Part of a small language model's weights: untied embeddings.
MLP neurons of a small language model. Each row is named by its layer, matrix (up: input weights; down: output weights) and neuron, and shows model dimensions 16-143. Each number is 500 + 40 x the weight over its row's rms, rounded and kept within 0 to 999. Numbers have three digits each.
Before each neuron's rows, "fires after" lists the tokens most often just before its 100 highest values on Wikipedia text that the model never trained on; "fires before" lists the tokens most often just after its 100 highest values on Wikipedia text that the model never trained on. A number after a token or word is its count.

fires after: "-" 62
fires before: "1" 27, "2" 22, ":" 20
L5.up6:490535501512504505585465464550531453557547571540447540597466431538465567504520464509542499491506461524499474524491450529489475418464474598453475559512588545486497433512427527488562471520463498504501475472502540545618449416482484530466519439472479495484467492444402549457531529447474508603541491517548508502455449527449449456451477511502519460419499492585491502502520552462505512474489
L5.down6:488410530488533547510537479455484560465499471467556454401521555542477486477544454500479478467539475553486557584470557498455472451480510468453565477501442566431508505524550437516509532526525445449514470476471503468437460532514582573477420500494438501452486498456466453509511425545482464460463508488484519500451500480524487460494495479490516469588527483474522476505528487479538567500494

fires after: " " 42, "–" 8
fires before: "0" 50, "-" 4
L10.up90:497498522520557495534499416572510425592471482571503461526527461370497515499498459429524442394510493509522538498593492517452475502445510500508506505521512550465499491437471480471523522440519473466512510506513505495397586511519445475524486499428515484561520482515508535564460521446554475549522482555522486477487435530545468599436452521448505499461528481487488542569454463459496509526506
L10.down90:517553482439514483521424535548561604466469477475533435402511503526509517563451492553493494504508502489534558535538481432496512494567519517476510496463496482615545463536521447469473460552435521552447510518553472542491413471561492471488493553528480542512545488458437406488501554440459514514489540456437434484496518510448493502497530413578514445474526537478487484498508502461493491521464

fires after: "0" 19, "2" 16, "1" 14, " summer" 9, "9" 8, "6" 4
fires before: " " 25, " |" 19, " the" 8, "–" 7, "," 7
L3.up421:492492509553484451492507512594499476474559508498523476553544513515481518481496460462460513554473461494486429485509462479572513399551448531536471483475448467501468548527534445551494478490574539450523533477504515449531515425476564538485474489461491475567554500439416519475542490539465448465510516448502525464545484553527436544506489434472529484493471499583532532487546534507548508484485
L3.down421:449538571582529547516480482500452494493541507516540492515448535499505490530506463495437491536491501488439479507493537529486513523506566479433500532538484505531528530542459569455495504440512461577477504481528556518410446597533570471430495461449525486499536483463473467442523500529521510501508468588461525463400483515475603441566452498561560492557386485471486485544478574501502484430542

fires after: "7" 12, "8" 11, "0" 11, "9" 10, "4" 9, "2" 8
fires before: "1" 31, " " 23, "2" 22
L10.up311:489478483548470515513527509526486464490566537521562474507571519539485522526444515484498416520550452483555467482564531505563469432459467443442535477500520479506465535543502574523534540472519549445483486452505550495525523381481462482465489531501487510542439517439421477532613554544568478449537437553500591476585524523456477427560528469444530483527450519504453468519521548416484516468451
L10.down311:533515515536499511532516514515539535399568478441517531456530507495460479482514469476544518451427578462434513559480543498570503530485515504580528474483467473566539439499485427521556508532509488509501522568526435519514445536505555432515452521506516512480562497438466566459498573554515506475474490503487533465536458506570531505489522453465548517515470518490513570514522468491514492550468

fires after: " |" 44, "|" 8, " the" 5, ";" 4
fires before: "7" 17, "8" 15, "6" 15, "5" 7, "ion" 6, "9" 5
L10.up133:506549444573489499482471601529488434441485492491454511533513551478524445434489481543512421530501465476479546490507560485582499453459515515488598514511519521492523425444432503569545504581490501528453467476443470505488487479473557532447486548575494495497574455524465513502471496442554508445506556599493504468483547491520466511491540471467436510496511455544501425523515569486498480461530
L10.down133:483472462561508539553507463554469479537535516447492494576529521512482486486511479507524510522561461540514513476519476534465522524441446547515500550495544489438480483529535556526521506564468523489470558461423574490497526459507475489443460514491456571558557503488444467630497421540464550475500466440526493513469467505503502520454498562470534480542593484507493563521411570522550499474526

fires after: " " 40, " of" 8, "-" 7, " As" 5, " November" 4
fires before: "0" 30, "2" 16, ":" 11, "9" 9, " " 8, "1" 6
L9.up455:515491503583519495513460508514479447554595550545478472467493457387521517520569521458450565479534454469440517567455499514567496522521466548466489527511519467517448521445518501421488465526493495517439549567468520526501447499511492466506477484465436470479570532479513526477548449436490498563528464497488441495472462486491518560522460474474528493498495508485430473473529468382470547443462
L9.down455:570394506404470493489526512573469504548504532497530536455489514504482458468443500485537531513493524488524483473557550466561494422523545521445495465467538497556455475493456506436496489473489464486482536529481451475493512523539525474516525478493491548556562439496500474474495473559580523533583613358473543521528513475475445475463518407521548436484495464477545528488522460490496442485533

fires after: " |" 41, "0" 8, "," 7, " m" 7, " ins" 4, "s" 4
fires before: "0" 43, "2" 8, "ro" 7, "1" 6, "ance" 4
L10.up57:502521441499518526494468500479560437479624502410500530458499455494431519490514536501516539434519519470501536526481524450510487528544474465462500559533553457473540518518485567536503428467530479503494500481491511589508488466500445549496484510595517420493418553496499538506546470526545484444560485546513547471556533468482505433485468423532504503478448504546479520498550475505445445469498
L10.down57:501494467495546529492452488454492469477482435532553483585547551518540460448536484453484534472571544480547482433536478503477517512587563511517476462517525525522407528443509461493588528431476455446566490424530481557494443507472532497518460466536465471487521476421426471550470509482538536456429489483522487439509453486542450528526495519401515531399464485445446419471498467504495496553420

fires after: "-" 41, "|" 12, " the" 12, " in" 8, " his" 7, ";" 5
fires before: "1" 69, "2" 17
L10.up436:497515421569482528586507559529470509605494449491491481423580510510516495520568472550524515459496487476519491501518472465505447436485502505493542519518540556475525469463436568542563464562460427437504536523548449530560506523464513483467491507442495485459525453493519472495532526409518485503519479492471475515523517448493506443472407457561546507505541515488535545479493539494471542514560
L10.down436:482493546565515508488498544536522565528540549494444512484558461471567488464497563474525537528511527419495476503443455473500500471459438515521453553456471479393476477475512526451459491523423507446480521584516540480509552621557499477545553524527481489533477474511508414510522576521464505449516476506504520514480498439467466521507510541605548500512509511485456500477541475447564487443466